Part of a small language model's weights.
Size: 11 layers, width 512, 8 heads of 64 (2 for keys and values), MLP 1216 SwiGLU.
Architecture: RMSNorm before each block, rotary positions, biases on query, key and value.
Training: a variant of Muon for these matrices, 560M tokens, 8604 steps.
MLP neurons of a small language model. Each row is named by its layer, matrix (gate and up: input weights) and neuron, and shows model dimensions 48-303. Each number is 500 + 50 x the weight over its row's rms, rounded and kept within 0 to 999. Numbers have three digits each. A neuron's up and down rows have the sign that makes its largest values positive.
After each neuron's rows, "fires in" lists the words (lower case) most often at its 100 highest values on Wikipedia text that the model never trained on; "fires on" lists the tokens most often at its 100 highest values on Wikipedia text that the model never trained on. A number after a token or word is its count.

L7.gate682:427415503543597450505616496510539525504488515483538498487519528501418452569517524443497422492451425507443519512462469527468543389569440580406535406431511568581483492593472479427401438511503534522488536507532484529510558487553479501548520476564477453537565462447523445558425534494459487540519575411543567588524517543609526529525476426413462521537464436526545568491585426542459499535545466454522514437496441538526587516555527554587498459473566483460478451497508449594463426530427559550526484406540389548460403576437549449541476476499541513435595491391542517477413427561598367578484617587490607450495526505402577495536501550541534580470567491462496562511498442499472504540480567506458432614441478513538453436480533474474535482526484494535505470421466524545495482554455465
L7.up682:480567458423471483538450552574547482469537579526539522497594535525538464538445491522526452452476466413483580500474527516565577531536492472485483514504479512445526497454508500499555544428446411559469466498463484557541534435514399514544534521441489466464508503525461515507454519493565503450389507569401504516436605451537484502565434618473434521543530485563478540457522457483461508531520546506537535504465452523556534568607427499428465553498601577510517523370543451510442479437485511465470474418544579495473541443546465514464455452492576545584599506524512385408521536602477475496494468508476507428483442581572506440385488602409513526470449393443491506411497488555444451477460530418468452621472549513572517429558586453538521522554498426392609517476522518512462586495393481
fires in: "on" 98
fires on: " on" 91, " On" 7

L7.gate751:463546497478514470407396489525421546478565512469439630535471454455446373447468495470515512503549508543511530619506391505378536452410452518555543449512480438463588600491530501456440538487539526434519433595468533552485426375472455538495388502486523527600503525525528484568406374498463437490471540470509523483587394552604543486508509455502539536486504491543550521499505554511518553463477474677491467399521479463494499476553489527461537507523438556431607555430566471501528461499559499618538455445489503517501529592497473494551568491490551489451464410537562519423520489589448575530472488487559512389549521555436505507404508466589478441473557545540540588508510625488487497599514424490498496483539456461503507470510475472488457431499500495387461514512531554460531471568505455
L7.up751:530616511522450487569445493509444550559453480477488500479473484487519517543478470518469478406511460521460471458566529513514396571485505477532513452451429483460464559442526484440489370471569411474422514390535541553597434536456491557506561463480450468480494505489509484520487460553524481513500550481463498519449456498509489525475466506523430488535433538487467576493477578489501455488541507404540547575449574481560552453528587484424471451551494492573379382511508494545410493531500513571493460478610397468529385464546512464421498431519469532492509542442499552507540456550574480496536554481493456477436441497560565531527612518440470516491546514534505447548535507533460549545494571581498444466475406496461544554475412474448515483422499495569522519597485519478516536410435532
fires in: "some" 32, "several" 7, "many" 6, "somewhat" 5
fires on: " some" 31, " Some" 8, " several" 6, " many" 5, " line" 4, "ct" 4

L2.gate274:536494554484460450562555427472379494466512437491570530528440541566353430471500490497474476462543468460489606430521537536513546479492604470454555483555569502524521467577517472528515504597523521544465439512406547497580477517448495507495427503463522540577508503433444566543481429606453584535555533521530549574568533457515467428522503459544472593471489531532428462520502533522483496491538432479377453520522477484517493500501526496466526560435481559468475551530418532524537543521570428554513531463504604495492498478427393503520517522468549588503490445604561494479513486549530455578477477533564479534514539527538550578464437463450516531501508532425445422546545368485495512550495520531481387455458381481423577584535401425552489573515507510448465548498448518505430506505489443
L2.up274:544457550367523412540499440406534505462550473498478503510544436521418508502524442665476514467482488461424539369585505444455412411602464507419436464520489477571467472490482531510471524545498563539455529544386537452543465494528570482539466553453487495498526491440525598529539406493497582571480551513476524498514580491490514505623461551439430501454497459539425461496568470514353491449514545494446466391470465448364493480514572524436517542411542581463493469557492494512510551550585453460509477515483468551525537535471478375452567538476569462409525578616425480531509460429421485510459561564565443506468465639523443520547518468520584534504470526561430488407573406457522531585523545525481426471488496442469429507511432546552589488508486482477348511550573557500549458516541437
fires in: "of" 100
fires on: " of" 100

L2.gate489:470482481558534435589519532497481430560489457440438535483496461472554508510421595526446490571504519453454512587502405534493527545553631343489535461467421627612429485462513483413393556542492506577508448560610556504430515522473475456577505390459482504577508488513421493562492457480401474478366530487489550562526500484555480529481495473480472566560459535469522501460526462525495490621554507506517442424585522530520559478514386491548432502486547550541523468493430451519521492484517494476596468509505444485504508537516541408491445527512444489465568560458435441510497583494484438443521531579538432476507465565535515518501471467516485587604501506469495464522531517529415473498471564474402468557532470502499421551517381534507590464450494411418536628455436455470556623507439455
L2.up489:418546476440523456495482495461522509571487545514551484491540519469462497506425564477446497499445525481464529451537436537516472503480539425409471447532558511514476416433589499450466574645547549549568584474517545489473495523468590608616498498470454506516393466522532436466519543569543460531503510537436504452591425470503543469503496491462453397469605466502474410422433501530543483500496429539492587543484443448465540382495560497576420455489509550471570455498475487515436495463512576501518549581536546569468557500500532456546518472483381481471456473468495489482545604503588507398453461480426499473534535538647526587416431445569605489480554483550504453463551556471540474493616476500495550470474563479522413512602486557592497520488483517559533488407554523451509530482546508
fires in: "is" 51, "was" 26, "has" 4
fires on: " is" 51, " was" 26, "ist" 5, "ston" 4, " has" 4

L2.gate1040:566492552489456506525506515491398582430431495473533533506434476445546462560484499441578473515551516514515519494539495551519485485508526436481535502432490557511464482510459506562590488581474482618521478457545430576464515361472465479492470410528512507483512394515472514593470509521433527449553442467473476452441553469542464513440451577449502470537446510575446472444521488580521438551489461447494450457466503478481588485448455461540499529541462479483517386611535516499502581483474565467542457567415538488513409537552521551597592422569490560576496542458501502444559478551525542428567488548486521448420603521461448477469433453502512592487470465455556457578584534585473529531510491484477491551475475567475500480533546541540380502526574579469522500464466498472435400490523539
L2.up1040:526567503508453540467425519512539565525478503392451526513497494489511579509443450457569498522519500427490448474523495509559571541547522496549431481431395518542489488545441512470536574568496450596510509430451505589518495393400446490493452431441521447568519462512505524490369478521486543458545435535583456439488429532556498461503441522457584457540517521492438527529505413552513453493497431430549530412462558503467476472490569481545435476517485487605535449537519526525435610483560563415556500576475459415439492493620498575470492476570486496555606549485473472533489508484412482494457461564491471481510476509512417514464524514608453572546519531467596456591550548529513516515503546452477520555452530493435426475453527563531439529535544529507526549545403502460440464448543495
fires in: "went" 15, "moved" 10, "left" 8, "go" 7, "studied" 6, "returned" 5
fires on: " went" 15, " moved" 10, " go" 9, "ed" 8, " left" 8, " studied" 6

L8.gate576:583542493490418512544494442473437491477471573454478520516562421498444499434486438510475497596447444480452488478577426541470461565624538550483561579431484498486598440550546407520478542429540540553530455540466552570484486600441578457511503527548472510540579424624532450484497470418452537414435480420445515543507568617406603520465443491429554515509522506450457508501549453520510498561462584491549466477553557559525381526478542509536439506502513534525543431536438436602475435466546531535509500461531396542561519576524579522621552583414554499500582494475492446511412460593512544530531542553522487434514558424587600464442464491469455475574550487574502541463440415500566478531428463568524497481407538511510472456514419563506499457510460459479497590558512479514466416457536525
L8.up576:549496534550471548471539550460542402525561560442478527556398503437523463601547506524498579413590549484492416515418519524580534570565405416415522558602534498533466475499519581508510485498483480554498513489466416551515479487556496507447484604485528512497403525443510455483567519599482503467502445405405589525424408552488595484505585489513516457463586562533493541487458523509571484507468527441508472518385493614552496430496496463527593421433541601462468530431516485433444478497500441443530538524467592564599420548490462481471440517566472481500477563463526517489585538450421507462506551455443484504600446501529461572387526498575528496523573426536420554559455525487484498488592516461522548536467560467485519470571505556536467505522574527549483541520580509499541519606457476
fires in: "is" 86, "are" 5
fires on: " is" 87, " are" 5

L2.gate217:457450574483518476539446464504463582475508419446639462471458490484473488522488511532406481543477484557478580428395463460574450453437486501534506485506518565582462471510535403479459367499464528514433489475438515442483545505556486514509542406561505546501546483486471486396489434463459375597454585558545523439493534457526542521498479463565503483424544498413562509440462568536553515489501485471543597411493456537534421502479505486576517421511529451542489502631507499468470555525508455511519544481464467402475445429417413469518550461501476448425546464550480502438470466527435484438471528481427524576436506526555549530455482551495524517435547538491579483452472464567460446504507473617570439472505475454532526491351554566399521357408547518571591426516633446564520516518504495
L2.up217:393457529526506518599506413572522553530479513440462520453480478541461533446530512407529482558467578487504634412508465478421491477577489470487540470410549489476592495481530531463399474393497540517441551506605530515535463530508528525533547547524550485491493536451465545535556421605448481433596481529558543548525565483487483519501497507542448451472480497550521455426574515493532508489379543430437546504487430452465460485477556492597515471475564567459579518454485496547598652534569488482532545510434469538437505476573519509488562445485513452424531443443459546552506549624554495530510462492447548461440450444521503409498510629436487489513596502461516460479522600508353396402506468544470455394520498433557401505512572358568498529544513581540476402519470549556483533516433567
fires in: "no" 54, "as" 5
fires on: " No" 59, "No" 6, " as" 5

L2.gate379:514549430462453504478442525485530533557443414572543515535468489457515551465510459464590487543428534584369527440401472554486511453537479446488514613442497504513463482463463443477561508465581513517501523531540485567498486485469476510538477529514528495442407456535484547521594538504429509492608492473434534480503566487476411494552471462483516572506571576370516490539446417573456433476491431496465480438391445652595610442452444549440466559471453544570509480478428508512515471513537549471482539468494440496522497511472551602413503465534501482464494483403395453482500532552443604558566515560524556496407463540571584501490499464464437500506423528509458448387585541451501411492498577495470489480457495543577448476520521527495473509607542554459508524535418550484445572588557408
L2.up379:478461497458470609475541465550495493541392473568442544536566422493484603561509514537560496524497510567412460524589540619451452538586452518499479485431511413534523502586482482499508436437422558465378526432491426551547395417468530560580526557496545522597376435425549508514486553462516452522550518429459563517471555565398503492580572534465446523467519502450534469519558512426508549505475490495579478495478469557527470518498445571454408476442493484522478495527426503417470495580556462566449555504511463442525531485532446535473471478458585463428488553372476521524456497453516481502515487525544492472513578447537483527504536447419531550526537453482538532446500409572506515500424635460447504493420433493471458522527596584457488427587570430477439576540500395449490577492552501
fires in: "of" 13, "father" 13, "son" 11, "children" 8, "key" 8, "daughter" 4
fires on: " of" 13, " father" 13, " son" 11, " children" 8, "key" 8, " daughter" 6

L5.gate843:442435388531484407428484514574505469461426449422509528502455557464576501507591467512531475608564522357489479490531524495500415568569451552458454538452512423383569503484521516512509524509520521517483464499528562495438492545486592479491464532563516517492470435519396471447581544511533487442525516437479522535509517471427492581538520486578489551465531569495472444549494546549451523450521519473469420454483563508597536544549421536480393468496569524555513488434531519454491503502516590473443535473476590448445506419413506477451508485546483491498487481434523590474551556523400531434518432479459534476432555516509540455476427639444570495526545495494416554454593519442569522537492530444473429521508548556523529577572577591487463436400560544481574481466530457574543456512537544
L5.up843:441470493434534490405499446627540522469391458501610547402471445492485542502550490504514538408421506460486438396442496564452502510576522484530460445416526431547559458501469459559528413462506487562501554450506516549517477543465437536562478513538448467466532524491469528522505605398519537461414527572589458537456415407510488516648491513404577525489501526508509496503536528545502566466604512514549521495455530524597499554554510463550599483485470537599507496463512536663529458502547595510460510441417549594471415634436516622506492506489459442560548494583464418432565494493521434535509521487482429608529481483495456509538478520498510467423579554538515542488438521570492486620492555472452504515479515465562437457466606506418507566550577505462465596491591486505508489627490554
fires in: "of" 18, "enric" 15, "and" 12, "the" 6, "on" 5
fires on: " of" 18, "ric" 15, " and" 12, " the" 6, " on" 5

L2.gate569:547524470630468588464511492527543441452517608504491408441481570452508523598432544514507534464489546416510479525476573527461462512618405447548488500608520534538450515474619540485464485510584535533517606506490490522526526577518467512562369514609435478472419460442536478504511512542518558507476573453547546530485575582594441497498481518376596507503493508520599496597475489484508557485596514519491514547447493480474517475509492557551396532497494458440474547492411452538525579482496548488511550496521537512568524474389526500493534497480482473439533472486491568574508517487571448483538525528476544474498458474578400500478502478452479547467504516576512524532488492473574483441474488468479530516520514417533539522472595478484553579476567533541499566559455456561425509489422492
L2.up569:454648448424488537447451517615477559520535528468449559410487480542429366500522458464487515569571442501587412557516541524433508505508458468499485553497561496515444538611460467511455441523397537572550435463534534520609393477482453478485533500515463527472365597429498426537481506487497587546475565493545593632441479502468523572498531542472529451454492588543616463459449504470410446573459511468571413538479545525445598514554393482501459547573458588498475546443525550514490587473547476489494575553494623546558445497501554579459469527467467506512520438600519467519445596452542461535484482465441520505520461511556472467450505457569485515448544491493497450484522559450575586401448489450517496537560523622511570570387487416425585606518521550501480486573435438545412495532447414
fires in: "new" 34, "first" 16, "second" 10, "s" 7, "emery" 5
fires on: " New" 35, " First" 16, " Second" 8, "s" 7, "ular" 5, "y" 5

L8.gate1205:406466469518478537508474543530499580512544482530583589608489492470422515508387543481576437519511409456537542485529576606423530443469535493498480537542525532400519571516533593556517458484524508582548497525435495536468486533500511556440420465535419572561481540426527547571601530474404556540486467528442511436511488533452554467341505466491518447488582538480470525476465575504487486452516486481464408480457506477403488510426559490534529448507518492506459485540571458484530518493346553496474442474463514499511491557491460547462539510382449459406522503435518478575467499488481531448432464587488461581484526484489528483468483499470513472585512517523528539525435439487473523573500426547565402582531514458525452535462400514486440483481619440472472552541531586540434440574524473
L8.up1205:489425577512515445596589460457516532571524495555492505500410541524470573619566490536490510570573540673446530552334574543488571445588452543442344506484463528407478450563554551573531559514524531577535424541552543527583481425599554555506436537455504460550366548489599529576502481517418578629583412419500429444549554537432499505549515578552431477581475445458495472494560507488481531502527589544489509565512524417523482454527535504548547474620460540472458482543580539504480549587510474469545504511481507514503476535474520501529527518383526477460412535545449566405547486555461531582607539416538494571514453556510419487579542472427480480461470468488510492511479550532458527495490524541472514441448535529511493522549450444522569487552512541507460373508594522596584535512482525
fires in: "during" 53, "the" 12, "of" 7, "late" 4
fires on: " during" 31, " During" 14, " the" 12, "During" 8, " of" 7

L2.gate144:554471440443481412441487527547494477453399563537540506494481513471414478500522447553529568454391483562476537494483505516513546437467481537466508579552474504570533403427530465458447468547476496506503513508576548559469572453445578586506524497441484456447474475467469500639445468501543451573407546555531437499507529559411507590461478532516466431460445459510510420426518473549587430503569534575410553528461497474485467451442597528467497481541395400498493496502416419557456495485589497463490523504528464421423503603487537528511555486453491404512370471500448436517527532500548524445514454486498556432494459459499453409550471441443505510554460503499551471511561493479393518408509502410528532613545483461563464430491487488460565490554526541532444472489525383468542432514450507
L2.up144:464533476511507477475458508512454520479445507514529499570500568555463548433499568353538431409479528504480560542514475565487499434447495540403477465481498468545556452451444584527481509516577566595525456418518440470453488515565520542535452505502581518454493478464464491575456522440489548501502546440472488492467556567444511379521551520493434447507543489484427525439494455537524526558536488522404480503477548535526554495504462487499620407464577556513502541418495535446494475549571534474480552551561490468572437549529542398492480517462545579577460510551520432512491517541597535486449538473579454439394510571523444488568520660592567515452424435453464526454458538549502451428477551388604476578581454510506454500406492556525416522443567500697427477521561460529533490469426548
fires in: "of" 34, "leseurre" 12, "vertainen" 4
fires on: " of" 34, "re" 12, "ric" 11, "ration" 6, "tic" 5

L2.gate1200:551481499492564424530591548571574441453616486422499588555574489501486559468505491443527471456426420521468520486468544517448505513512541526533471606413503478538517403521486527561482559469490485460523525444462509536501402500531504546460478419633506583522446527585425506464579472535571491498592475515426537511546473463586537500565519443522488485478441574535520504420596432515521541448455476537526574467547502564485467485462421453469530537445468582469530444477494491568523539452482431490505498485416565505515488510430491566470461459438492479517536411478484560590465537418530607508468505540520567460579423478420454498487573485622425462466528528511475409496486438427424468470576483501472458529496596569583467417445440494482567500534307445476492492500544522423515540521493568
L2.up1200:442487496505502574531508576589576484454461494468500495534527501514469526544510420477358435462508509484479528563436496524581569547420586492477411530513486548450507506484459616589511421535613466489566464558523451489450549457535444505620485491505466468465354458566531473412409513556502583533543490576469472473619510516429496487432524476602510553503563512522517433504581490621509576529506535454581408527543514493540439473439534475500575546475439423483448524431572497408445450397440576489531407469462482467525469492498519554405498477582451476472521479448463457536437536523419451577523452446580510489525494456503578502507505501523552418523525502451484502578517459500564469474474569442458541380518522502412478600470509547553502555510583571490442564561580571533484508536502428
fires in: "was" 19, "also" 14, "another" 7, "crowther" 6, "is" 5, "bibescu" 5
fires on: " was" 19, " also" 14, "ther" 8, "bes" 7, " is" 5

L2.gate1006:496538440461552551515502413455414539464503529456478574496488481563452534602523558431444435560433478437390451473511556650475447449627534490506486499543430524557488556463453570534447487466582529392549448494502482457557513455513544487406640458515418505532558508441567476486500492489477579484492547508544471529464545516419496458590527434490652514518412462551489453486477615603458404521480388457534569494509460498583489500449528460504477487479503476499557543513503594523544498498526514468412566489485492518458545520484485454551482480503568493460432475486474453592493484658493466488493440549496580381527440552528492455463439558482461470563484481449631547456584516538424494502514492574534566514481530526541435520484560392385485520492441511470543479489426472448455481479490545
L2.up1006:505564562455450496498501543543476478483442549440566514468507488467558543556520498444639421566564499545546479418433595505545465583409439492549517475385398509431486547481468533488592462544506498523491585528503533444536504403564507616599491521538527547469475510535482431538498402519418503450427448380467413521601414561530526439530551526459542474517481465512550473539530494472476552495482491496516561454474426481389505505540427420443452485515530425502472502474446535482475430541494520494506534539494487490526517538480542546541449504430444556476579472525437469450385486476514540423545402566498549466438482519421421452476526504426559531567499614510496505498524482455494401572518541555461510492480411508440495545409536495496560420460508490579435510537524496511524509467434540
fires in: "former" 36, "by" 11, "appointed" 9, "as" 8
fires on: " former" 27, " by" 12, " Former" 9, " appointed" 9, " as" 8

L2.gate3:562442468578467466503522435458423440486535475396557518666494493544519494472519520519502423543484619510536495506482472539464459539548501551427520465465485505481517470482563520592516548497460432520483444380455460518562532461472490540554430513477570420485452532440550425463592506510449574474549547475445470548475617455441533544538500527514467562374498552475378478503531493528500532513599451545507332514520511562505625577481511425520538477496445493538486574472469522685511467473549469494539516526512484431591557543447436465534517515545429502600534595414427449514523481559571457535532493471519417542481489502551484516527477494523575459508521574415470539567480534465464414479559442531466517528467529538462429576472589509492441427541522386579563479485465538497561547656391573
L2.up3:502480476522405453636493574501516541508492447549528538552449567426476493511505553584492454509454587530549554457553476548526533470633478551468448455608531566469491546380502542509455541502475505452469573557604593564595436508544520525559559562525597490486481513481569475529594551545396561585585525503433481533544601447484438416546481450530585511499447582496572427495597450580574534642465530483468479575461496595420488575501513523450553541448500429431447513474531450491472492460580455509589492513520469476507530478573520488374496625381542560507493504493509430566531456607453502553571565481478429454541505406499541522486580572553478446492536497589465504501511501451467475451456466446440538513481485483429475506464514503542502508524483436531506457540560522430553509512450623
fires in: "of" 62, "queens" 5
fires on: " of" 62, "t" 10, "s" 9, "in" 6